config = dict(
    num_key_value_heads=4,
    vocab_size=2048,
    hidden_act='tanh_gelu',
    positions='rope',
    rope_theta=1000000.0,
    qk_norm=False,
    bias='none',
    init_std_down=0.00333,
    beta1=0.9,
    schedule='cos',
    batch_tokens=16384,
)
MLP neurons of a small language model. Each row is named by its layer, matrix (up: input weights; down: output weights) and neuron, and shows model dimensions 32-159. Each number is 500 + 25 x the weight over its row's rms, rounded and kept within 0 to 999. Numbers have three digits each.
After each neuron's rows, "fires on" lists the tokens most often at its 100 highest values on Wikipedia text that the model never trained on. A number after a token or word is its count.

L4.up474:512522477558498516483502497450470474502483533492529463510534472519543459536500507509519496495488509473497490490526503505500511515474491512486487484495470521515460524528473497458508475539492484474520515480432549512492536486521511460504531518471545518436436503517527516496510534478458473504470482458464519494500491526483490504492490490554538523480500471470490496484544501516472482476522
L4.down474:446497540523503493487492511501524509459558533486513495494473537494477532456476517498490497535522489509536500486518507519457524490497511437497497519517489491492539484485541479506496493534483485482471571486464510534458456515483472514496522501498454463496548455476493470470481492504466477517528479490513474534460512516517503563538492526507478471531464509490490536471501523461487476499534
fires on: " there" 30, "-" 13, " There" 12, "." 9, "0" 9, "\n" 7

L4.up743:564519534524508541557539501539496509485492512477478475456515446485521459497519519498503500479504475479479496533510494459503505498488509509493488489451484525522471520510493524501494495472530509499501487538497542484481475497483509491463518521491498540502487500505506509503523539488501473480487492480490480489474467509528514500475511518586500469501439491469524514496517525533475501484494
L4.down743:475536533486452536509500489509531522484556544486492504490519509530503500482511523496488453531478523501473538522458470487513502453491504545502498505490504525501551503515513500495497481512457458480479532456511487516497525502468512495541476519469474519511527479505474459476484480455493501549460547482520513508490517556482534534482508486513455513519509520526498470495465494495508481468524
fires on: "\n" 21, "st" 10, "nd" 9, "0" 6, "he" 6, "an" 6

L4.up658:549476481529491531482443472534495482502469508457483533469502482505511507513501505495521507483521516490518493476498490521467527563469510527521503522476512493503499494491482515490461499460520495475456517533485473503514513464502520473515543539483486482500549507526496493488528539530483519500479522480464485515483511526479493536538472493515520480483475519448491510493486483514485502489522
L4.down658:519504502538523512485477545488468496502493533499482526503498503517500468463486490505502480543568533514533508495493478492522527511470451522491518500485497512511498524518456520488470541524492486493449486508490503485492530498513477501485505501468483480468528517484493522504529473514471478516499484471479473494499542527460499536531453492519534439550548526486523526479485446522460478508471
fires on: "1" 27, "6" 17, "9" 12, "7" 9, "4" 9, "5" 9

L3.up112:536497477509524523515513514518483495476526512491515522517481491529494500491493503465472476472530535493515545497454486453547503524488527566529521489512455501532484471499494526498480481482493482490473490511516495495457484466529483524468447506468522503495466487514504535546488533510531482459539487495480453458509516514525530507528478480509488460488505497527538503501491495522475488512488
L3.down112:463473479481513474499509482518549518492498553508486478505466534532525527477482462519482508465509499509503455516517527506522525479516414502468498487484512511484515522461453471482513510487534517516523477521480469519488518534518505512481482482516525455496507478462501539519517515485541494518498481473460495469533534501488507492481505518538521464560534501497509486556502470532558484470477
fires on: "," 31, ":" 27, ";" 23, "–" 17

L6.up299:527520472490481494535510520513514508497537489494523544472499490524503476519497483531480488460505492505515498493478489530536471490479523504527513468500493475482456542486495484515485444487528490467509530514518508469460532504472495508500530473488504502450483529507487572486527525496550478515549479524580520500494498535475491466499462514475509486474481500556510541504518552484479475494527
L6.down299:493469488495498491499512498510471476530506526491495516484506495463506526501483506488484487505498445539506528497508465520478514497513539448495541486512512466498492522458498530468524489493511533546511517488496446506559509472495482522544534506517498532521489510535471489465467507507471496495519470499521515545515453504513516534491507567535511527490507495507484506502489489502536529449532
fires on: "ing" 35, " of" 17, " On" 9, "at" 6, " in" 5

L6.up831:515543472531464507538464532495537552508505478530477492498498512518475530498484543550525483487522513489526455484501516466512502462483479502519526489461468498508537500452526525499509499495523512487448501487490567513457458522473469451488482517508517493491510504480483536520512492501540544484484485516520523483493491535508499475526484462512520502546488463448499527481469490480487499486531
L6.down831:466478549453492461479459488480505459490513478502540529470558515506508492477493458482505516452526500490501493506500534541518531530497486470476464497507490451491503501477515509458509501508492537507465458506533532543507486491493493507539520486473507498510503448529511502553527496535520483498477478535487488484501523488497499477522525501484514497473541445522550504489495564492500506544502
fires on: "at" 59, "ad" 9, "ut" 7, "ur" 6, "it" 6, "ig" 5

L7.up1021:504490477535504476476485487507520479541520470567500505535518463488488521509487472536544530455494499472550450513501516463490531515501491500533528496483495487492524489478457493469519472492503491441515535480462506550491487504514482479521459510498506471493527535464477488514511472478534521520500504489497533512446511560529522561488486536510523492485481489506522507502495498474478457493500
L7.down1021:485512512493475493510525482484514467520453444491521508521548506497505481496461537461520517512492536524494498504533529473530528531511456516483512468454487477437550494490498508462526474502522492507491534494506507531487511525457485482516542483487488537492498457489493503504508478534517520520502499504528502482512487501497527457536513488500467510479514467520518478453504521481543485459468
fires on: "it" 36, "ut" 13, " set" 12, "/" 8

L4.up103:530507501475510517506511497496516489486558492477513537478463514487509509533517545475498503470489490530531499517512514497494481523527494516496488472516432474541549489486510518501536485461505519504458491498499544539486496499494530509473477497482549473486487476538486525499568483510516495470488431484537453485532519492512433509469473483524500495456474495466511496528474492539452460486488
L4.down103:522462491489522482503461518484500460466479490502490497516500479514488500506499516445462492511478479506488526540520494500428496527549529524500471523500479450490514525466519494504522485467498499519511519499512516480456507522499505508461471555513509514468529498550547493517542492501510465521530424497511486487521541548495515541456506467519474560504460456523483554485469495518517507489471
fires on: " or" 19, " and" 15, " most" 11, " be" 11, "ered" 10, "ly" 7

L4.up1172:491513504525498485498467516467473504517500537548523459497481533519502497444504496510457490490524503489491492435525513480529462509457476480516531517487502556499551510511487451490509518534493445508529515441500489539494528490512461517462516505499463490507487508510492463519486543541517550518487469475552472505500499521511504506494505520516493508485493518487502483528537515474446540493466
L4.down1172:534489512474502496513500523518488520470521481461487539495529443485546552487484487488504480470468481520509511555483480544523509529503513518496459524550457468492526504513512497501510472462496554468477479524472472455513511479519526475538491537521498526508514511519478488492525478531522459481470527502443524479479489466459462501499513512509461534489517523510526524498509495525507469468553
fires on: "ly" 16, " served" 12, " won" 11, "th" 7, "ternational" 7

L4.up18:534496468523493536499512497533556468436505514478525515533515485487486447488489510492449459521505535510459509521479487466550504512523482509528489501491502533557524503538466531483465469506530529467493515491514501541474492502510487482498446533488510545488488487460474560505478536517504497497487480492479493539559532533551504486457497510484505493503494516470519449512492489506481493521503
L4.down18:493454462509577495502534479556507476480503544466458565505534470507504501503475510513539462481504515512476484535490527515515517496457458518518524482491490506529507534547453458471488454512475518515484474518513484506495479532518498524486481490537482513516443509524489507513480512501525492510484515473502491498502492497503535480549431542511484478524482495504482477549492501500506508475497
fires on: ":" 42, "–" 28, " |" 12, "im" 6, "0" 4

L6.up852:490499503538491485518463446499523489537446530481501505492518519543475495463513527491463507521530527492498474548536501512446486500482524511555470504461490508526550476506482516459520506496469480461500474491473473495476489525489524513483525529490509539514452479498482508495503458519490513499502515492491484523473496540468478543524458521509472503496476501488554508491457506449473492519473
L6.down852:520488494498514544518512551523501497451569522486490495491448504478532515494459456487508475523518478493488463484470456469535515496477519489475519485551494530482526492510516487541477521536531509512514498470537526508478464472485482537510480503492498523495491551515477506521478510502518528548502435530511514472522491508490507501483512476547526523498475507536458492540522488473526499499496
fires on: "-" 31, "an" 17, " Al" 7, "l" 6

L4.up1064:530486454511462499518506540494519504521495503536524510518525467515528482502530505535505523507487537494516534502484529492512516529490453477480533502506477514501496489487497482492461518511444485470494510489495540529469510471516481458486521532496502485520514487487498517543464483500542517466538513486526462531498482465582468511486502554474558447471507442492494479502475504500497466522492
L4.down1064:494498502489533502498492522494480480506516506492492516484467502518531489498471496477512547522481467456444495498531499540517452489502491504468487483517531513499432482536438499502498542519490539505536516496494498498492505522459523548489474515521541530517495489524464493438489477476470518508497553500460522496500480456475546474539512483484491496490504507550481473486550522525494544498522
fires on: "r" 16, "n" 14, "w" 10, "m" 10, " gr" 8, "l" 7

L3.up950:467540531501497513487490527507489501498540533499514475502471496473480504510490507515509472457512445541464511557479511497491476498477473504513508525473520518538509515527478450491543523421530498498444498518502514522491480502547546514496512474487474522526517481482483494539524529506539553519479524492475508528554496509457486522514457513437544516483463504476480492497491507479485519565504
L3.down950:500497510499503524484472490453505498480486475514453513515455545521517515552447500459495504506498506534513502508487486517493489507524447492544496481481501478506505479531446512522466477493489518531501532527470525471541523490475456467486480514512516475502544539533507472480553483510510482501505500511470525487505516499512538537465501490490490561536558509556488458466509457535477499492553
fires on: "9" 25, "y" 21, "le" 7, "th" 7, "ry" 6, "x" 6

L7.up479:527475482559481532540523468486506534541535469515494509515528506527477523546497496532503492557492475513481535477474482507505467497474530504563532426535471491472489489521495464514506457497504496506474512497479486508482514487516521497531510527498499502477497493499528529495544527502535489491520493528516514507519511514516457525487457474459480495472478498519518489531498536461513511522553
L7.down479:485534483495487484508474457495453499474501460500493488486523506507470489494493459467491513487520498516468476497504485465497550480561503476492489534516518499545497515499463523564469475492466520510571498540511490520512481523465508539480527518488461481501474489524487495482473484542519476479562539513485510499453520460518503477549515512509483465497539488523472482462519491527493477500478
fires on: "ing" 19, " on" 13, " On" 11, "or" 8, "os" 7

L3.up136:509508527485515520495512523467526466488541520497502536531479475479482544530512509476499488516529472443558482515484517513507487458514469530512511504467473507536479504514503505518521489484494498493488545518484547480463533484527510467505521476496538484490529477446497529488492451504497529504494473522501469497552487486479517510483490467495533489523529490449499496481492462479496478494490
L3.down136:466514488519484470521470504489544514522512497474495454503469512494490543527523492473532504488509553490499473514493539485511528482483459511460497516509501504460494510486458472512511496517483507486508488520529490466463458563551501521507507505474495520482541452512496488514527527493492459517507520482501495518451475496461497473478495525517498542523517502573477454483458519463529478502545
fires on: "le" 17, "u" 12, "qu" 12, "end" 9, "ig" 7

L6.up32:444492516507476483500536473488495489460481499524497527515522443508488514482488498520537479493481537494485456523455502479541490490464496518458514488463460558498500456527484519521498530505508503493510494524525526521496503491472507501522517562486478559478509463495501506501463489510506512500530492512498444499480475487551512530533471541477526474506491423498497488478490500457540504564512
L6.down32:529488496470509514491483522483484530530515486520497520534468506506492484514551493488471457528542498517521499532490509487541552494494441457478514493517495491498480527494502494479494493522501496530482517478470476457526476481464459503496471460503483496495520506507477549528493492485503488554488497500520515484550520504504454487499534466492525545473511505510492554508506525494490488449470
fires on: "r" 14, "o" 9, "un" 8, "a" 7, "ian" 6, "ark" 6

L4.up825:525499501500470546484495506499520477457517509509542502458492514500493497525500549549504466499529495491535499477489495500473500501512510498545531485463494494506498510443478537566494483459496479522492487482518542505485482474500438481505505472516516475522568482488493511539480532506502552501501485494513462471527550533529517497495499513458509475542512517472502489505481472489498482498485
L4.down825:542496514505492513508440470516448463455444517491524456474456529531484483465498500516509580527529495478498521488535471512477487472548546480532497522488480463509532496523527527464491489521537542501457514458488517542488495496522458531465435472506499493529517482528468518517508547521517503461475507492474533528546468500503521505490474494507534499486532486479511521515506501533492500527488
fires on: " to" 19, "g" 12, "," 9, "is" 7, ":" 6, " Le" 6

L6.up641:485489512472509493469538424464559502484508466532533504477540520498525541530496480498525472521504536501514514471485543505459486466508508552492514463513495477515525485513503504529501505497498493510491528495488490504486487534525526534484482511501545515450493505475457528506532468508482452486489494510519505501513483556447482524522498552545498499448487498527507485493504518491481487489491
L6.down641:503506485520547497523494530495523481506498504518503501447497469484470513505514540488470505537455481472484455502466519472520514471511533522534531480488457507482465516506501471519545498491502528478518466491520485470479513492498513506536536516479491448499492481514488483499495490532482479506532496491555515538516499453513511509481518462483527521539503491498467475501468487485561491482506
fires on: "ed" 25, "s" 18, "w" 7, "os" 6, "f" 5, " up" 5

L3.up309:585508477531499525505459531519488515499552509488511554486493506506494487502493453490530476475541537475518507488513495481486500521506503531501552480517490459526516481495498484529507498473489502455504502465516516477458491458511508504456461540482536510454505484494478522501483512513522452501489472477520487520549513517470497523484484517510527502510497502514525526505465515537468493556497
L3.down309:532426487538489472472510484447534521498480526463531530515507470490555454451507500492516483480480551498559491487503521512452519524504464476467507479476524471477496526496488498488533504509478527469499537486506474488457493514526520485475499529503496531514513462506507493519477508514525509485481500493507537450542542527489453503492467515520539508531498471485478517506472466525494509507496
fires on: "," 67, " &" 11, " and" 8, " of" 6, ":" 5

L3.up503:486452551510505527477484483526497500487511542547482542502498532462472481544518468502486474475548517466513507514496530459484480489510475525535520501513530536527482492522463465520493490514520502534480529504486453508486497487499477463479472504521502500499509523478470496468499516456498469552441483464492489502548482496477498516515552516537507480485483515499532467517513489546493492513483
L3.down503:513511517518508503506526541511461500482518492437496510511535498509514466482460513516513499500468532506486542495494535522493488498508529487433493511496496531518469504455503483494506476463527494454527460542507477492516451537511471514544495500500468506513477483541511467444529483560526490486469478475479532493489519496496526466486470523484539472507511522549459498480476551495519478531525
fires on: "ore" 37, "ity" 13, "ce" 12, "ter" 8, "ice" 8, "re" 5

L3.up1195:480471473476493514507457493507495517503541512494510483540471462502507491501462531481470525447514469522486515478550490521475485469441504517501482537525508457478502460491488476505511544471488502455539523538489479504488465505502514503556471532526500531484499490497473495529554469471480487504488496496508499460486545504498486450506528496515544476493506508485537450512498511493523490508459
L3.down1195:510488544484468464449563520519496494486503455466541496507513481490468534452519476516533502538534500492492509557481515481503495504509440459539471490527478495496491512518539509485489436515510514513488480481512508481536541490486451516526458476457455516502490521515512521479486506509480495517491522550508514472506503495489462478509517529493453496514502460512474469511469454505478530525521
fires on: " around" 26, "ed" 9, "ing" 8, "ten" 7, " Country" 6

L4.up734:487463539539524489500484501455538498497516504438520497482573474514489492530523506499543459492512511498524467523506491484445480499545526540499491518509523547485522496505466516476484509496483467513440469503511505524472509555512512490489521538534483518515505494496507497504485466517514527497475517502495504544476488457503485520493464540482476547506468479507556525490499496448527458562506
L4.down734:523493491493528495509493541530480541468548518514478503493489547495496462468505472514491500482498507530487491489513505486538501507494492500512495503508454481513453506524516502498482494509535519534547512474503505546509498508491433510527493487450512482490519537530467520456511486503498479499552487520514460453506439521472475537534483492509529458492521468520486511521497476557459516441511
fires on: "–" 33, "e" 16, "l" 11, "-" 10, "," 9, " [" 7

L4.up786:498487510527490523478476489486535508472462521561537543517521491500534548545501481506472491513505553521518521482462513485515502546463496547523491518495469480504535522497478524515529495488469502496522469477504505520460513532491504496482508535467540518452474489480505535527508531523516473496486530467509474462536474559508490507507494492471509509470533517503471454505484460466511465482480
L4.down786:516548491507513526486527460517471544491513456524492526484498508524500527506513484502478532524508467501489423502506492523497524533462478540501452472484457531516508514471530462523487498455524458491504501514488523517480540492466516519492527504512490500466480499543475495487493462497504490512476443499484501469532494482494500488479502526540511541518485494526531548474468495509485493462548
fires on: "p" 42, "ed" 17, "s" 12, "red" 10, "-" 6

L6.up1068:534514481520493514523485509468551505505556492517479502546530510533490542493536502518537511500561524469541496539499460503432498477490486507483514507456505548470516489537486483481483523512452516474474486484517490514464515495498494454487483535503510515517501500510489496537513472517501500525506465487526451528511468488503455525485511542477516500503491473463531473507511496524480463498455
L6.down1068:519544440446469557525488486497496537507484495495508452481466498465487469483451501487484508518455486479454513498518533494530455497526490509503468497531495487473483484524512496494501504502525507510491484522486490545460502570520484497505525465488509502524479488484488521499517468528498525510491551516519526516541523446468541508550511479479503493515507521480469448503505465506524516508470
fires on: "e" 43, " De" 15, " Ste" 7, "u" 6, " " 6, "l" 5

L4.up456:543463493489451503514511521520494538464509497563528478521467494530527524502547489516528478513542518456530521471469504476495489469507496494458522470513501491489547541447494486543504490540479495443502517479523511476482519461518479451457508482505509497470479498474494476537463518506517502531471466471536514452531533547538495516485501496487521500510464469498509528531463492512510489501515
L4.down456:474554504495493516548470514537503481487497485515480516488438529475527440461536486552504521487513451518535490509534498518485486485518536474504494512500513499450500505489548509545525478541517525502468502475498511508522537474519466508513527480463481491551518530505490470555479489507474465485530500487540518486513469489505504508482480483505504517523491491483463516445524474471496530525459
fires on: "," 47, " inc" 13, "c" 12, "re" 6, ":" 6

L3.up8:502502482502499523534464497497460524495499529493539528504497488498495536494551488487543498453518501447491515490445490496526509494486500482494559487504506511517482496475498509478514493508481481425489482485477545508489512465474526468487545496473514501489512500532505482552477499477497519526471460457481484516552524514492488493493506502496538477512461506514478501492488496517491523476519
L3.down8:456485496503497459519499535547553459489506540486511545513520480498511476469502502528481493516528513499558503501510492502447491543447523475467502507508489513513511519472506494478523472530478505511489552496515520487514487480530443509479502480512480477524478482480514510474506518500507481499520485459538528484483492494534593514541483526523474511509492478501460516493485488507500499522441
fires on: "," 22, "-" 20, "0" 8, " " 7, " c" 7, "c" 7

L4.up919:518507544487447492508527510492493466501493521502478523493504500524479497516536527543546458470517499513505467527474502500503508465520515495536510465526462489534485529519469536520482491504481476509485535512514545491439491484478527499514514532495539507489558500489541495489486456532537525518489482497496507483552517499557498487495477501480485471527476476461529489470457496502445469488475
L4.down919:546484511495517500518530506493511528525526501494498552476484494482509500497534508479505528485513501533515503507495545550506493506541447498516501466504473524505426521515527497503491461467435497484517481524490472506500487504544516518553476504504487529512501504481520524502501428517504441471530512529447488474509512513464452461513468496522489507515489520487499499503483495523499438511525
fires on: "u" 53, " A" 12, "e" 11, "ra" 11, "le" 5, "se" 4

L7.up514:505481485510469511514499487514463491467475505535513539516488479495493501535552517456550478455509510473481486530489500519481529501502490501464525511491501507483527460499518526475489502500495509486511523538493530498506476477499497485487458529478494535492476480493495537486525481453493517536479487461509488507457469513476509553535419530502546473536505483480525525501480532467505506472493
L7.down514:544512482519486517502508482463491500482496543508519473489510528479490498517480525476493486563520483531502522506494501498496518534453475450499498442479555488499475472452511491540497525449502506517517506478507508452505494461486480521522522485513442455526506483473521482539497500473464473524459509531478468547515507478522465490495502494482497521500488545454467492527508466499515531510523
fires on: "an" 19, "h" 16, "a" 13, "it" 8, " Wh" 7, "ran" 6

L3.up653:534518490505467506511495543505510494492460507492481499487507444551518526514529511507483467492484526496518517512486480482455519492525494523503532466545501494526491574492490517518510509502469461460498519475502524511461510478484529502514501515494551509448535493508508509491502523470466516461453515440520506508517509502506497516423520508557532509481495490494451502504485484502480475481541
L3.down653:502440527531479482515544496496537516493508497462502503488519510470539439498456510527500522490455494492487496516497506527527523424477470447525526479510535504506490524491501452455531509516495519474490550520510528513484499497446477520507458504518485529499493535495496502484496497493494509480492525445492522504504470464511483500521573504494504525536487506508509449467525503520522508529542
fires on: " |\n" 33, "\n" 18, ")\n" 12, "|---|---|\n" 8, "0" 8, " c" 6

L4.up120:535487459512432464526508447474522482450525486489520466489515508533488513537494500516516498486513502491557486464496485465475541513530495484504503462495501492540510545453488514521512514455516511454449530447497527524479496481494499514460511480488551519470491483474497531510480533507494513522509518510508502517543532531532512495467495519487516496492482476461470510495485469499471493544516
L4.down120:505484502475495500474578463519518497492499487495557447469494496488514452538513521499507528482534481524500544478472496490486489505518512513489491521481514497500538493487550502486518498431483486536498510480492523534504535482493516511524478462508505456543520504501466485478487511493490532458494523550503521486492464487479506545470494487503495517527505525463459451465521479530501519466477
fires on: " to" 31, "f" 17, "ver" 11, " not" 11, "g" 6, "G" 4

L7.up633:489491476504474561464527480481472536501504494499537463527478503521486519516541521524534477522495573520505504491488497460510493542530498520514530454512497466539532565479484526525487484527489491464461482464536498453478471494475552479472525519491501496487496449501519515516501501502542485549499476482490489496500493512503481533522494531528491491493482484515517488534504495469490469504483
L7.down633:540513495531511499523517471519489488525491512511501565492500510497491455488500509474481520500459492500547493480495443524492467481496567491513538544504494503500477514490515462474474452455455523528516485494479530544473499451524523536492474489496524524519496489529466453466481500510484488528555478516466513487463475482468511501472515516518498531488528517461509493508499500504555472505491
fires on: " and" 66, " or" 7, "n" 5, " un" 4

L3.up329:517520481587498516535519488495552519505510499487518467462504486475483501434504519478462494468511485497511528522515528519458487525520483468538508490442465506493487511467463487453498512459491482489483491527504493495493529471496523520488534486456526503498520517451515503518506488499498499519521521508448510559504472510483469504464494492492540499488433486493523479514478525480492471485509
L3.down329:500461494487540411529456482543482542512493531527465488505517452496540497509538473554541511521520514504479481508475516474550513501522477510444491494522520484489486473512492515528508479506473526516515507512512489496493465489518457515494491510470494504506497532488478487495500531518500484484489451499490482509469516536518470494494468487475494471497506547535470527490525483487535497442506
fires on: "1" 28, "0" 27, " has" 10, "er" 6, "alf" 5

L6.up155:520450477519514469508492500508470464528524496538478481486492510460462509435561506497490499501527503525515514542497511484473489514484515482508494516485480523471547501481487512502502488523492533502497472517516541508487502488498493463481464562508512499490451476496519464575513533473505499490499487467503511519535484477513502517475473541487494473431512493465514466487472520511474486519463
L6.down155:497496470503447527500523492496517507483540463521440470483472466494531526493513508521486570500445504526511499499488500459480515468543464527474508490543532559520511489464509523499520497489514488519537533507540516488490473456481481530501508531502487461501488523488514506508499491511504520561556486486471508471506472486513523483499497511502498517516483507456507495450469515525476522473514
fires on: "l" 17, "m" 14, "ra" 9, " sl" 7, "h" 7, "el" 7

L7.up229:475466532489489529510525517507475465467504491481498526498488472514557531515552533499546506480510536509466479544499487531497482493528507525485506492507502533533483464493492553529470453504496480506475501518491491479482495506506554528482488550465509555489505455536478493480493474487533506489522495465503488474475472490457517534519454508492505470513507489498547497530478506514455519511542
L7.down229:495484535489512491456519509491553533541466503514504524514479467507477512512528513509468521495479491491495504533495515511534527506491485464439480514521536514482453501513495424488509519515497504498512507508517481492509480483484538488509536455515510539515517555478514513507475522490496487482512500503486517523567465494535478474477524523485480518447465529478509528528515491523547449521468
fires on: "i" 19, "r" 15, "ino" 8, "en" 6, "an" 6, "a" 6

L7.up712:478473521480497531498522511509505496440505531476501501514484461475529507501535524493572482527483489502478476515459508508489457501512456508470474490459505522537519505501495517545482453534529511502514543529499472513475522492507552480509503545513523536488495472504530502506507515536503546520477507483424504494509511504512469480480454474490510461506481511506520511552476506494494497489492
L7.down712:513497505472545514490521527464473473461441480443513502478533496476496479505511546479452470476458454521525532520499508512488465510523523480519494515478522472492487523532494519464481496517518485503478483484470527506477513463470496549522501477537522526494517561465504495520471504516472462494505529538509426501503511485495513513476492483488482524502503495498491553555494461498491453525492
fires on: "i" 23, "r" 17, "re" 15, "per" 5, "am" 4, "ri" 4

L4.up457:461515511526504470540546453488552471447497487476507539513532488508466481468538515484539497483494514502503473511498508463513485487506492511487494447501505535499503543520448526491479468505461460498507523551517482522474523487500536495513509534489489507471466473451491515527503506522525496504484507462515451495544500452513497490445463529535519516522495479515533536516472504476483458537523
L4.down457:491470547448534526473511517490507502523460503515501559527534455519482478504438482522519457504480467505487522548567543552515478497526533500501483465481478499487445517521462516537519474530465517509508494508499508497493461519519460506512506519502532482477493510483485493531527469504502431482494509512482472522476531514512450501520481508511521493511471469535523501512458507489512478494508
fires on: "0" 50, " same" 8, "per" 7, " public" 5, "e" 4, "l" 4

L7.up877:528435467521480524488493520503507480494497481506529502520521461519505510453570506492494471501508540552462520539475498492489466512488469514503520522484505517501539519511477488515458507528492529498472508535527574524498527459550508466504473550489511518470480549476507520546510495480487525458475513502500506497520471480518490492489463505477518473471503466475495506519500483521516452498482
L7.down877:509503482475489505493495469469507440482534462544481433462500509467519517511474479514491503498464490482484525498568500502462471504512498493493552527537485482464501466480469501469516522537524490513508488482474527531501466509497499549484500514538497492504478519507465524508510447508516474507517541523494501492510476482436549545499512524481483505504488436528477524481498509534506507501454
fires on: "l" 20, "m" 20, " Sm" 10, "e" 10, "r" 4

L7.up67:469497509549455472502498482533527506504550463547503497480458500484460530513525465509513461512499494492510527487482496484481519479477485481544532515501506542494524496484497475534460514541519484529496516479490487499481460553527487506441546491476462500489499483495520510546511515550548462518515498529511499534493545496482452498486500506483523511458455498562512496525517466534506441480490
L7.down67:477501505505562493511500484528527546531490510510494522503526472519479508512477548481474526474540510532484508495513532521497536504512448496560476493451504508532529491447494523468519520481524507492507484520495517511499479490472505464488489490498462483490508498521500497475538524496483486510451520495465464497511500519488542454488466490513502472469518468499493503504488530491532532525490
fires on: " As" 47, " Mar" 9, "ul" 7, "z" 6, "k" 6

L3.up1115:506481495542527497494487467495536489465483489447537463491524468495494482478507496507519507488525528457516453500536510520475495539518484471549512481491517487504511505477449493534474515480504483487485507485470493516474522466525466442542545503495546521502530480478449492538506487518457544517460489485464520529523501538539477562506505539498520507514470507481493511534471503466497483494500
L3.down1115:487504477499495531495488521503484506508487495547474461478488525442494488483509520506541527566479498485465503499497491446537547483506473496481496548513525500539441489516500481451499513504470468543501507499451512511528475506480494514513494508493474494518478535490560473493494492498486471474541465489479513514498513472476505474499527487479487475486542546506482534519490522503523511508531
fires on: "0" 72, "1" 9, "5" 5, "9" 5

L6.up80:527545494494492502486468488538504478529549459484497488537509493488471509541488551521530493503507509522509481475542510456517535502538494505519505516487479487493531510430492523488544468439501487495494494490521462484459540489504505539493483470483516484472530481484479535565508537471513514511461517508515521506503485513473485522516492505514525485505444469457512498488518515473501505444477
L6.down80:510493534470487495475473511450495458552514473546514501493505503480512499515491535510525485500485462466487479506521534501515502494488505490467525479497454448488544482483515503524509473534475545511540494439476509493462550501470494543521517482506471490498497453519486495504498475538506536463511517546509495471503481489485502522509534518548477476492493487522508464501485539528505544485473
fires on: "it" 30, "ut" 16, "ict" 10, "ot" 9, "act" 7, "ro" 7

L3.up1096:523528481525538501513530486471463492445509490455535489537475505476504480472467553454486471438496498492533500542484494464506468506544513496502489547479488497514512508504470478517521508478482498460475487494483519532513498506519483523483497485470489537492487484523526516493511553549508513491477483482463496524535519470464472517492500509483540554494456482506494507495490510443488527481512
L3.down1096:440461525467510483482489479538498525503500535559472512482488484518488476525513494520511519511555539537492510498478475553518466496485520506496483485479526506538529473462479537503427497501445514551477530502486499484501476501500461488557540485510456453505524490477495487493490489509496513516521546519530508474468495513484531530496535505493485457504525533489510483517514478512502472501482
fires on: "9" 26, "1" 18, "-" 17, "|" 15, "le" 6, " Pro" 4

L3.up51:540522507531482498487555484454479498482539457543517490513492489501501543527527542466531486491495489535535494489484485491538480478512507521493501458515482444482511542451510520525514478492517510478489481540522531524490520504484542469485546509446529476457517481477508538508495523520537487511500437484547478489514484501510451505479477491518488491490492448498529498475498521516484454519467
L3.down51:495504496450474473509487481483462505475468496516502561533520538476492464487479504483459531508506493542533540474510524480477530503567499511496461506491520492558542533500491486501534481476492499502476506505496501503512477538491525493480508457528518534504500561525503507497468508501461501524511442485501521514529505525492510491453438478484482490495517479523528506492479504515555486533469
fires on: " and" 60, " or" 12, "ing" 9, " Ear" 8

L3.up867:506491471515441503480504492461510480500538469487490494536545505494486545499485477531474482523509513480515478519508504501544426528536489519500500465523497506497503511479464495520515490497504524532510522509466485504430498530502492537506529491480531536472506491465476535510523506477530479521545502469508486542502488514497521481471511518500499488469529518550506487508469525537515482433534
L3.down867:516497510530513476452521528548527516498497447464577525484526513507508476500504526491507481494514483508489535492468526466480496499438470504470539488442492489502485475462517517531508488529515517537475519512542480472525489521473500539494505488546467476478521499498527465457498511532521459477477559516511522528485515525480527491526470512512511484448508515514498491527472493504542457470490
fires on: "ing" 16, "ction" 12, "ning" 11, " water" 9, "ification" 9

L3.up871:536543481532506494486519495499496460479527490499454538507492518496497482498503550522508489471541520472570466451513478500516520485495477503500488536507492495492528487472483516539449488475509486460503509530515483505496498512500525473504524524426482467460522497493496456489528517512495479486477510466479501493511515501470468538509487540528518525493521469477522517457499496532493498530478
L3.down871:474478518492500469537505509493530495461492533480503515483507540460469460502486498554496493468510502542540463522518556493514578519495452521498504487510543472455470497515479557485473518502485497533536514457464497516523507500495499507469512511474520504492504516514505517490512477494517503472527499540495471509470479454472545559515523525500519504541521515491489467471477485488467486466448
fires on: "8" 24, "7" 16, "6" 12, "%" 10, "al" 8, "4" 7

L6.up931:523480464527483495493491497490509466470578543464510486522509524543506547551528522485507457501516475526484526468498528471491452484498494569493492513503508510471480510518466477540536463479534533492499494484508517479454489502496509533521521508505516504454522497465493478535526504502535462471499514501442466524513489526443513494492475523476479509482477510509488476496474490517480498494480
L6.down931:492522512479514472478512525494496546525513446519518493501503520483521474488480482497472530499464513478547501524469499465485477487425508475459577465474493503483498501468486475464525491498479491462514500487537509538499566463492504512471485552491503509524475466512497457503537507469562519552501511529516490495502537473521503492513493478512474502507476553494491501519470491531482499497454
fires on: "iz" 16, "ing" 15, "est" 13, "inning" 12, "ning" 7, "ent" 6